config = dict(
    n_layer=10,
    d_model=320,
    n_head=10,
    n_kv_head=10,
    head_dim=32,
    d_mlp=640,
    vocab_size=8192,
    activation='swiglu',
    norm='rmsnorm',
    norm_place='pre',
    norm_eps=1e-05,
    positions='rope',
    rope_base=1000000.0,
    rope_fraction=1.0,
    qk_norm=False,
    attn_scale=0.177,
    bias='none',
    tie_embeddings=True,
    parallel_block=False,
    init='uniform',
    init_std_qkv=0.0212,
    init_std_o=0.00475,
    init_std_up=0.0212,
    init_std_down=0.00475,
    optimizer='muon_variant',
    lr=0.00658,
    lr_mult_qkv=0.5,
    lr_mult_down=3.0,
    beta1=0.93,
    lr_head=0.00547,
    grad_clip=2.0,
    warmup_steps=200,
    schedule='wsd',
    decay_fraction=0.864,
    decay_shape='linear',
    final_lr_fraction=0.0,
    batch_tokens=[32768, 65536, 131072],
    seq_len=2048,
    doc_mask=False,
    train_tokens=902600000,
    steps=12500,
    dataset='wikipedia_en',
)
MLP neurons of a small language model. Each row is named by its layer, matrix (down: output weights) and neuron, and shows model dimensions 208-303. Each number is 128 + 24 x the weight over its row's rms, rounded and kept within 0 to 255. Numbers have three digits each. A neuron's up and down rows have the sign that makes its largest values positive.
A block is one neuron, or neurons of one layer that tend to fire together. Before each block is what it responds to, as a language model described it from the Wikipedia text at the highest values.

Responds to: Sports results and hyphens
L7.down77:114153081113166138131106115175103112129141110122152171153075152109121125148114133124132123138140138122138124137091181164107108100080146089105158157126126172145118096122085116105149153119122080141109146149119152138111118145150153106103139154151117134083143137144138126167122116125115150159
L7.down202:137131119116127155118123105146122137106146107142110165128149088116133149131163102132149125173117136117106080115086127128127142132121134099132147090192082077153096138179107112120115081136111087130148148201086155158151098077134134129114123112164136142131146152158148095140115196100153139122
L7.down279:121119116113159126115099144143138128154127154146123120099168128165138097129146148109118115125105121120136117146105111125175124172102100148112147149140143130161154162107115105136147154097136122107121121143147137133125117142116101140131101129166095113154170144094135099116098172078128141129
L7.down292:107103139125148134156148129118119149134100111124121144097087112176110148106102137126158095122113099141125121109106110156135134145177128128119144138125162106124132132105147130152096131146074140104125150103102111173120122148116142133134122141111135125124161129091107153163090116148107136129
L7.down332:128146128134109090127135131108124109145152137092149137124113154110156117102146136107076138126123123129103118106134087116088165128122138128166178156147154106142151102138103117112124130147112100133099178117148117173125091144133116127134120106145127171151155128152136102119140145148143167139
L7.down350:149140110109152115132141112091124123119111118129135113157126165112133111141123132130124103125129133135111160171114137133105146114147105133140146119086128137107149102121154116150140102154102148113105153098163144136128133089113149182124132094105126093159082143101141123084142121115137174106
L7.down472:090157168150160107185135152156136174135112133144162123125115110136167153157130140142157104100110087097149141142132132166126152155119158141117165109128137129101129153125112139163161138120125109108117169163119129128123146141104078148132134126098088106150148116142121146113128116113169142137
L7.down488:103135113106122134130130099121125121109099128143104155093122127115159142104068155169144103150161085105134143157136038076143108112116103138131138105107158131119113154146122121122129129129081100112127154138152151127119119111105143157099157147124145176126113077169147126116180138107115098093

Responds to: Hyphen in compounds
L4.down249:115181085116122163114141074079176101126116108125124116096131136087097120150133123132124154128154092109126153155087130105137147130125131194109109062131139166087133099123138085091088130115108127126121125130126127113137152104094107089128154149125167123114115114115138095157167138159107137167

Responds to: Indefinite article "a"
L6.down1:140097156151255137139128106094143120125121140099134137128094091108131132141113112140128121117102106119188128142094078129138127153153088120103164142164109121106160127125144120158132096103165121138141080111104120146130100159123161122117147156120110142098144128165125141136110108124138130144
L6.down19:142128110128110113156093131110083133123150093131154100091103091139118124133098111109149152149141062134169113121098138156156126095140148105121126073124105162132152138110122146104111112140131122132098082149135132090103176120146125108141120142130085099135147149136123121157140150151151184132
L6.down28:136128153148153149110128139080116137079077102117135058111133108120144169083121126140087106146173135159137130174122117100139146177135095120178129155145164125111113159115121160121148127094121126092117088141139127135151138139116085123105099147129092139153103124117110098141089134142193131108
L6.down79:092140147133120088125137130147124144143130138101129120134114147121086142136159138133119155108159098071110117097119143126146124112113154179094074094123119164120117150129134113116130119143124151102132130157182100115107146099128120100144151138102099112136137103111092128142161111163122072102
L6.down409:116148133147161083141089127137100118107100122128136114144079119137130125097140134138108135133134156150141130165165129080111122100099158120129078132091144125071101157173129106149099100134092144126142126104102126099142121124135100169140116098169120188111133102131152101159124096106138136097
L6.down467:110115087123124145137151130171099146080132148108197144135140154106141113109162148140128106145092140114113122132091118149083133133144130113111108089126123147162129118140134127140129151121118114123141136181133147134123150131122081122105108156144110101104126160136108114168148117131146079104
L6.down481:131106103107204172146132125098138140139149126122130113116167127159118141127080135171124132119099138193044130150112100164131140136148117131100109135139100151138158128134141136147106133113111149111142089135142132110132158130146149127099119094102131126164151161109123104139161134160133096146
L6.down544:184086153152182126125173115112128145112160085125087140138146117123156143155117129117095121146144117114138127142093133160146142154137160113147131123134137126121148145136170145117123092143149107136108132149131143124115177188134144170121148117112129089102168118128162155109117134120133121100

Responds to: Intra-word hyphens
L6.down121:124152094104085126103142112138176158134078154115115110102071114117134070174159131128136152121137117137112121116131154111121143089134114102122139154165121117114146138133159146140102118127162103100135132116126132103130158116102080174139131127130178125113149138105102107155135146140169186166
L6.down217:109121098131081126138154096129167135141136096134072118090145143117150096121088085139138087125122126130124148106135102122105141106147116114112150148150125149181167138113123139155148136137122102118098128145136154158130145122101130145170122108087138142117109182121128145128120163145129151124
L6.down265:131144124155103098080146088107125129143099117151110101167102141132093140152111114139130105106138175115111086132148129137091121142109162157136120151084134114128132129120163110144115128118103105133108132074113125084107139157124129175122099158125112112170119110157154122106121075162161114138
L6.down301:087144121096117149138091097107075119142184162088097150161103134064117114158135128115161128108121111111116130097127181103105121138084142124119131112118081126148123156120136099133156124118127134111118077116090126119131155145111169113109145165134132127106139130104135137101141107121127162154
L6.down391:178114142122176141138121122165130134145109137093167117121109088125118131110137119110135121124173165127103129089105119145174138174144116136144113123127091155097137112120117136157181103136167138147109152095123115147173140174085132097152119133116136101128116154155152138090091119130105106142
L6.down405:139131100115109111121104142118112132130147104154124124160135145135083141177088149140115088115136098098151146132123109118123113102129157085125112159128177111142103143143116106165124156123132135108121139096118097117126181161074132158125126119139149121156135146097076202135121106136106094140
L6.down438:124108090147082095137140132113126138131119135104142169126157130116152126140110122139082100186123077111128158159145065098114120116114134085122111134094150143146126144137105138092152107138098110107111140148133097144161094092132099103118129146070130120139105097156180149115115127138140142101
L6.down571:149138143129146117105132136101153135130108122154118136138132099098147132123128156106127134110089155092107172126115131150127146136125161132129154112190124099109180107157129142129130115099166119102060102105112079158093141102128122145119085153143130104135089097091094144089102119141108127159

Responds to: Clause-linking function words
L4.down204:111140147154153129146103128140117114140121143114124141126100115136130142149133114112150153157094106110114155122136113142044057161108091110083130140159111131132134149116129165130113117095139141117098113101102095117165121128152110095125170077147141142148088195099094121170097112112144181143